config = dict(
    num_key_value_heads=5,
    vocab_size=8192,
    hidden_act='tanh_gelu',
    positions='rope',
    bias='none',
    init_std_down=0.0,
    optimizer='muon_variant',
    lr_mult_down=3.0,
    lr_head=0.00309,
    max_grad_norm=0.5,
    decay_fraction=0.625,
    decay_shape='linear',
    final_lr_fraction=0.0,
    batch_tokens=[65536, 131072, 262144, 524288],
)
MLP neurons of a small language model. Each row is named by its layer, matrix (up: input weights) and neuron, and shows model dimensions 416-511. Each number is 128 + 24 x the weight over its row's rms, rounded and kept within 0 to 255. Numbers have three digits each.
After each neuron's rows, "fires in" lists the words (lower case) most often at its 100 highest values on Wikipedia text that the model never trained on; "fires on" lists the tokens most often at its 100 highest values on Wikipedia text that the model never trained on. A number after a token or word is its count.

L4.up71:138207125119106109118082120167130115178128113139150099107121153113125091113114141166135121086136111142093133130172130154123137111124141100138104155121130118120121106096105120165149105129118113132125102122126182086200124164112161148123173157108150120146117094105094139132163148164174083066
fires in: "that" 20, "in" 11, "the" 9, "this" 8, "same" 7, "time" 4
fires on: " that" 19, " in" 13, " the" 9, " this" 8, "est" 5, " same" 5

L4.up1170:138147113131132125114136097137171119129149131157138117142132162131175105162109119117113140107130117166134153104097166144156158115115139091147110092126102072143135120114115117117123128097110207108115089152143169118117123109122105124113161124160131114132102152094128156117159116144159108093
fires in: "and" 38, "over" 16
fires on: " and" 38, " over" 23, "and" 5, " Over" 4

L4.up2219:135129113130116167131153124146156127112164112066109063129108107129150117155108132142087070189131098126078154144122140136155140145141174106153121129122102094157140092124117148123134132110098150136114157115123141137089108149123108139094118122121122121117143113129168099171127063116141136120
fires in: "of" 32, "s" 10, "from" 7, "vermont" 5, "syria" 4, "the" 4
fires on: " of" 32, "'s" 10, " from" 7, "ont" 5, "ria" 4, " the" 4

L4.up945:175141114114125090122117151134104105120143100150124136089122189125137113166151160125145108138120097110137103156146115160113156108147141120124088097081122099188129110162159182114160104098132121116126111103133115103138106148151121173144160099151144204119120106122120104108091133167083116089
fires in: "the" 21, "that" 13, "and" 10, "athletics" 5, "his" 4
fires on: " the" 21, " that" 13, " and" 10, " Athletics" 5, " his" 4

L4.up2352:130151107129115136145133121097099142107144140141092131098088125182160109153125149133107098133107103123127130171148070149160120106188103056112136125152155138147131130111163123192120123134133155113088104133114109144120097110106137079135133163102098101116109125141113112187135162106162124134
fires in: "to" 39, "only" 5, "have" 5, "never" 5, "had" 5
fires on: " to" 38, "ly" 13, " only" 5, " have" 5, " never" 5, " had" 5

L4.up25:111079165161150167128127133104146096125151130132127102111137096156122144141134135116152127097156153129145125130129104131098154167118124104127126136148131081102122120150154180120101124146155129167081143113146095112123137137145156111130157122102116143126130100157142094091134154154106138135
fires in: "be" 17, "and" 14, "first" 10, "later" 9, "well" 6, "was" 4
fires on: " be" 19, " and" 14, " first" 10, " later" 8, " well" 6

L4.up171:076128125100160151128145144130109147132099100100127155127139110144124143117117176098139140161119119173134143165099133139113100125140139147126111142149183111096145140087062152124118102121116109112119128146163129089164131132124129074146145131121084123133153144106084131125109139130149096111
fires in: "of" 38, "the" 31, "among" 5
fires on: " of" 38, " the" 31, "st" 5, " among" 4

L4.up2298:117121103120154131108146155153118147102080108125071137110076132120110153142169107128108125116110145112091152109094112115139175131108144108139123179174152133168154123124136190137122110114103139091097147123159156099106143109065117075107082114134212156155152147110130097131131119145134093076
fires in: "with" 43, "at" 5, "to" 4
fires on: " with" 43, "m" 5, " at" 5, " to" 4

L4.up2281:157168132142129142145131152121104132109106159165170142097066122155165151145161171158122124135078132124132114165112102111155099119154143074153120085167156166133116145107125152146135133123131088079152123084103149147110098188111109109106123147122098135161138183125112154121131176122137149135
fires in: "to" 44, "not" 29, "t" 4
fires on: " to" 44, " not" 30, "'t" 4

L4.up1253:165137158089148116103154152179125089134117118154116084113144145110139078098146119119151122118155089131161189103158140073123107150107136120124119151157170125079131143137105122146130111097094124108102118097132108102135120122128115112136131114140145170105140135118115111100137130086108122141
fires in: "some" 19, "many" 15, "other" 15, "most" 8, "of" 8, "various" 6
fires on: " many" 13, " some" 9, " of" 8, " most" 7, " Some" 7, " other" 7

L4.up1584:140115136131134124149127125118119171135137166134115154101127113140117102138130123132130122171147100120138113136124121133162121105114110107154111140134153108109119119159146104147135147128141113140164156131124152099117129163140113117129158138092085134127179078116146117141165155173101151101
fires in: "the" 26, "s" 15, "first" 9, "most" 6, "only" 5
fires on: " the" 26, "'s" 14, " first" 9, " only" 5, "est" 5, " most" 5

L4.up249:154154121117110149129115131147142185138135162096135120096143162088146156156123101114081157141151120152137136117148145108099120122140152114128104160126094185094163112120147123126135131131152128118140117115130180177107165122104109137062145123104152095123108137112144128098115103124113109140
fires in: "as" 61, "assistant" 6
fires on: " as" 53, "ous" 7, "ass" 7, "As" 6, "z" 5, "ar" 4

L4.up2174:121137155123134129106124115144129127129127105099173136162128109160146101094102124096128100119148098142155130154135148146129145131100150109130130110118116127117111147092105139190144114134123146078097121132129133120175155122135078101133172111150123127157095158142127099141141097117141112157
fires in: "after" 19, "before" 17, "to" 9, "blas" 6, "and" 4
fires on: " after" 19, " before" 17, " to" 9, "as" 5, " and" 4

L4.up1336:135073126126126115164126191087111151136175110147114130176117116136127148147135125108158125131101089132122122118136141123116127168153161092122115143120098119139112108143119129145158137148153107123122175113122117089108117123101104154141183188134114108211172155095127080140126101102111136099
fires in: "s" 28, "is" 23, "was" 10, "its" 4
fires on: "'s" 27, " is" 25, " was" 11

L4.up1352:151104145177146144139145125139124149114117145111088144197166124123126162121116168154157155130104170126215128100122152161134149158114120177109140131116121128130120122146127115127161117116177157139147090077092130134128114114107106153109113150117116142149164152114107130155105148113123111135
fires in: "that" 38, "to" 30, "which" 25
fires on: " that" 38, " to" 27, " which" 24

L4.up2184:114152130143154081133132147105129163126131130120161116132094155148139180149131141134160101137151134140128166128126150138168155144155082139134119111106168112127111134122133146143126093063127110122090115117148131112092126122078176110200131131165151179134153096159135137081139129113133156121
fires in: "s" 52, "bolsheviks" 8
fires on: "'s" 49, "s" 12, "ik" 4

L4.up1573:119137106103149138101163114060116119164138100138140105150126170125133126140144129102110139146135104145135138156139096144101118140124110139156118147154124129169114114150116093126147135145114080131152111112125113106095103116128084148120115120140120139136091139121150147107153135066138145164
fires in: "but" 17, "after" 15, "however" 12, "until" 7, "before" 7, "guitars" 5
fires on: " but" 16, " after" 14, " However" 12, " until" 7, " before" 7, "it" 6

L4.up1551:139115126119146160130158116147102096100126173119141109158111172113108149108121117114136080151123118143139083095158144136226155108118155121110135138084073079143121116126174103113131112125132132103115168118158159095149128127112160142118136148140134133126165106166168148117088181167130096128
fires in: "and" 35, "the" 21, "for" 11, "in" 6, "of" 5, "most" 4
fires on: " and" 35, " the" 21, " for" 11, " in" 6, " of" 5, " most" 4

L4.up652:139111135163114102162090080126115163099133124136073143126126145118114144217147140092084102124119150125096165152111156103124135107144161118151136143128129143120137100132128150154102142099157131153130167123153135111085122131078129141116097138173112149135133120122140120135146116102120142108
fires in: "of" 52, "for" 16, "and" 14
fires on: " of" 52, " for" 16, " and" 14

L4.up1739:139158125109136129116120126092078126137160191159153113115112158131143147142155099160090131128144198147096150096149113133123119120141174149102113158120174106136110071136126118126088086156164110076091101165137172140136119109108113154131159119143150121146151135139132133142149125071123165119
fires in: "of" 40, "and" 25, "in" 4
fires on: " of" 40, " and" 25, " in" 4

L4.up2478:164184110162127147085108093140089138116095129137163088116085095157162134135146129114147099141112138102102112102123160112174121099135153146135135139101132136145174133113107114095067113097136144115120084112115156101169134150088136105126120165151175157117131118133106169147113114102095149136
fires in: "of" 46, "the" 17, "in" 16, "s" 8
fires on: " of" 45, " the" 17, " in" 16, "'s" 8

L4.up2405:089134161143126180116120139116117183129125088135114124148103138116107117122131138135120159116148142147113134125131169107122138179191160129127098150127125136151144123146122132130144089109111097112100142104118132071149138151143113132142193109150179119136157114132131126121132103088120153131
fires in: "s" 22, "same" 11, "core" 8, "such" 7, "main" 5, "its" 5
fires on: "'s" 22, " same" 11, "ore" 8, " such" 6, " main" 5

L4.up55:116167140124124119136105144146106179195105112107141125128130131118138180110132159146119119097138184119122109114133082141160132130122129189169141119084106123166160163110159174111096099183104144138101135123149101132145150135150166145137158128181165093155118117163131177167185179134091146109
fires in: "of" 40, "on" 15, "between" 14, "against" 9, "with" 6
fires on: " of" 40, " on" 15, " between" 14, " against" 9, " with" 6

L4.up2187:143142112129142188099168087124109125158137107075170121124143054133104071089082071125126121131119098122123094138136125125125173138160114135176146148171125100133150140116101083168122151139116133128118106118101138117130160114036097121125117122162122091158118095145131118124131130121084101161
fires in: "of" 82, "under" 8, "amongst" 4
fires on: " of" 81, " under" 6, "st" 4

L4.up686:149126115115123162105088067134139145156175124152104123102089109115133126102117123139120123175156131132123101125155136104131117117165128123116139127139132112077169139126123162144123103074080120148133107101097116115121162129124117131118118089125089112150196137167109096157142151119093115118
fires in: "of" 45, "the" 19, "were" 5, "stratosphere" 4
fires on: " of" 45, " the" 19, " were" 5, "osp" 4

L4.up963:171151085134152161096104118138122168145152158092145132146116146111150158131126120112065112130112138118119115101116134124153084141087071132187156108123134146138129096096137114116124152124117169157115090129087143144148129134101133128142119066105166122142137125133111084142143127140142125123
fires in: "of" 99
fires on: " of" 99

L4.up1750:111167108138144083111125112142106133142118099093075193140129116159086104088120160126083146104166103119103091116125140166130086150122118145159117131142125127109121126104116180097112166098101118094091154148167132138153115115082102075150102147101106126139137132114104113107142132125131103154
fires in: "of" 50, "the" 15, "were" 13, "are" 9
fires on: " of" 50, " the" 15, " were" 13, " are" 9

L4.up836:127142092169152126148144148133149129094126121114149093152120132119122178118185140126110147079112163138160141140139162147128134190081082168175115160111130151151188126121121126113137141084107125145116141178097117103151104141120130136119126154124144148141176143124121075111165136146088139171
fires in: "of" 60, "from" 5
fires on: " of" 60, " from" 5

L4.up802:148164119182175113158159158131152146091063089139157107155123122123131133107095124156133115103138157111108142144137105169141127143097130129157125103136132118136144117149131151115135130113129093124104093129141114126130133147144123143135127074065148126110095148134148088137127108152122136103
fires in: "of" 25, "the" 24, "near" 7, "in" 6, "through" 5, "from" 4
fires on: " of" 25, " the" 24, " near" 7, " in" 6, " through" 5, " from" 4

L4.up179:085155115121125146148127106150106165146118127060137147178144122128120128140155146133163133151136115114138140101119138110132096196134109139103127132141119154114096141147163128122120080160128135132090143144075101162158142141113107128119132138137144132124154157087097200149132151131119127166
fires in: "with" 61, "based" 10
fires on: " with" 60, " based" 10

L4.up2454:141169156119141147124137112145141142127140122155156101124092155145148146145112137165148112153161143160122114122129114150099122115141117123147128149134129137115143140162165134134114124118086107124138152142162110149146132138140083120153107127150100119090155099082116155128141131123130117110
fires in: "and" 62, "over" 9, "or" 7, "below" 4
fires on: " and" 62, " over" 11, " or" 7, " below" 4

L4.up1416:102097111082103136157137094104158157116107136141131126139141143083119130144108140113129082142113166140162164140083128148091132154112140112152142124145140110143129064086141156112119122115127107117128147117134117170145147137177140128140153124147179132138142130128132107181148134144094075155
fires in: "to" 48, "explain" 4
fires on: " to" 49, "ain" 6, "u" 5, "us" 5, "all" 4

L4.up2046:092096140113192132144113096144117153137121098135090097125092129081132089175143103171116092138105134144114137130162167124102156159093118186093141157124086138143118098116119110140112115096120084118137121111130142120122130126109127111110132140135141122130156114125126155102127120160103129170
fires in: "as" 90
fires on: " as" 65, " As" 17, "As" 14

L4.up256:156130155091111150113126099167147141133097139099135123159088162168094117155170092160143131165132118095120121101120141131130129155145153134139155154126097117166093135120136112150102111154113099147140141186120123138191155095103131159142068119122122130119139082127089105186107150129103104159
fires in: "and" 51, "with" 40
fires on: " and" 51, " with" 40

L4.up1897:110098161119120121140120149120121105161123120090142153135121122144161114145096145140101126139111116145134096106136136161160118116137125127181084107115164148155099098122160150120116106105156115124127141162106147135148108143113097127092154127148130129141151101131154130133109132136154137133
fires in: "of" 68, "drafted" 4
fires on: " of" 68, "raf" 7

L4.up702:146150161125118136170144132081092135107156128187138127115096122146128135170152152129125137128164103166170125147107066119137141125117145122103141079129165196112122130118131166146110127090156107103097127131133166137160116159111147116139144113134127148096173153127121142081147161094137116116
fires in: "not" 40, "and" 16, "t" 9, "or" 4, "her" 4
fires on: " not" 39, " and" 16, "'t" 8, " or" 4, " her" 4

L4.up2227:071147135093130127133145102116127086126159084149129150104114153093147143123151127125141104185146141178177124099140121130138175087080120112146121137066123082127109134115115153118155133088110127123091161130127135102138133123133087108139111104109122151138091109135151128129170128102109104118
fires in: "the" 17, "for" 14, "against" 9, "as" 8, "by" 7
fires on: " the" 17, " for" 14, " against" 9, " as" 8, " by" 7

L4.up1449:162156154169136134131134118100117119137118153146103130159113134097118105156125134113121161127101153133116149106136100116130106091085121133133159106093147160080103136122124129069117133122159116151128128121130129107145131172126116138135096093129147162130149119075155145139099124128117132114
fires in: "the" 36, "of" 13, "a" 9, "s" 6, "de" 4
fires on: " the" 27, " of" 12, " a" 10, " The" 9, "om" 6, "'s" 6

L4.up1518:096136119152125112084108104147085123123133143130146150146092087149136126171130132141123119072141110183165118127142129151184098102122158107127142148083111133118117140106108162118145161152113187107087159136109125130118116121140070124137100138161114086130129113141132127147132140138114089130
fires in: "0" 35, "curriculum" 7, "radical" 4, "trigonulina" 4, "one" 4
fires on: "0" 35, "ul" 13, "ical" 5, "um" 5

L4.up822:106193193138121079088148117145094128153140121154168094111107173167131162179131113108132154101155117113129145135153132109149163132133154145114123116116122131127168131122155118154123135097132102119111124146134176099130110124134140098121106134127084123128096100122124100155129140079112127177
fires in: "that" 46, "and" 5, "s" 4, "thus" 4
fires on: " that" 46, " and" 5, "'s" 4, "us" 4

L4.up2339:156195110086118117144141158103107180163092137113125104107091108151150111113121143146101130127123129153122114145144127112128087140177162128131151140138155111096083128114103126134059146128071169108123112111116108129105122141100084124143147124131111114151138172144120154127113163143168137160
fires in: "to" 45, "not" 16, "0" 11
fires on: " to" 45, " not" 16, "0" 11

L4.up104:160141084140148121119094118098117137114145112131165158137115128119076077177127119124091081128097149113086147074078105124175146158118167119105107131163128134149129134115126126140140142082126118141153144122171112154122124127127152147105098103103147161093142116104142089140165132136106126181
fires in: "of" 47, "sqmi" 4, "in" 4, "the" 4
fires on: " of" 47, " in" 4, " the" 4, "uch" 4

L4.up1962:117095118104124079129112100144128080152136105146149121167145127074160119183067103138154136137143135128135117143108142125137114131117149106107137123118119115102166161109096119152110121148091127100076131118109165124106165111169114125145123181119142108150112127126144144082158128146125156126
fires in: "and" 89, "or" 7
fires on: " and" 89, " or" 9

L4.up2361:160130110125152171130142141120131133094130144140147099126136145161106132151098150207116103179136156101088144089143105112095110089128149083144105152162098098148154138138124128147109104212129103137115155135139137121130169115181118109106138130149133139138131132140127142102150109139149136121
fires in: "of" 39, "with" 14, "to" 13, "from" 6, "as" 5
fires on: " of" 39, " with" 14, " to" 13, " from" 6, "ing" 6, " as" 5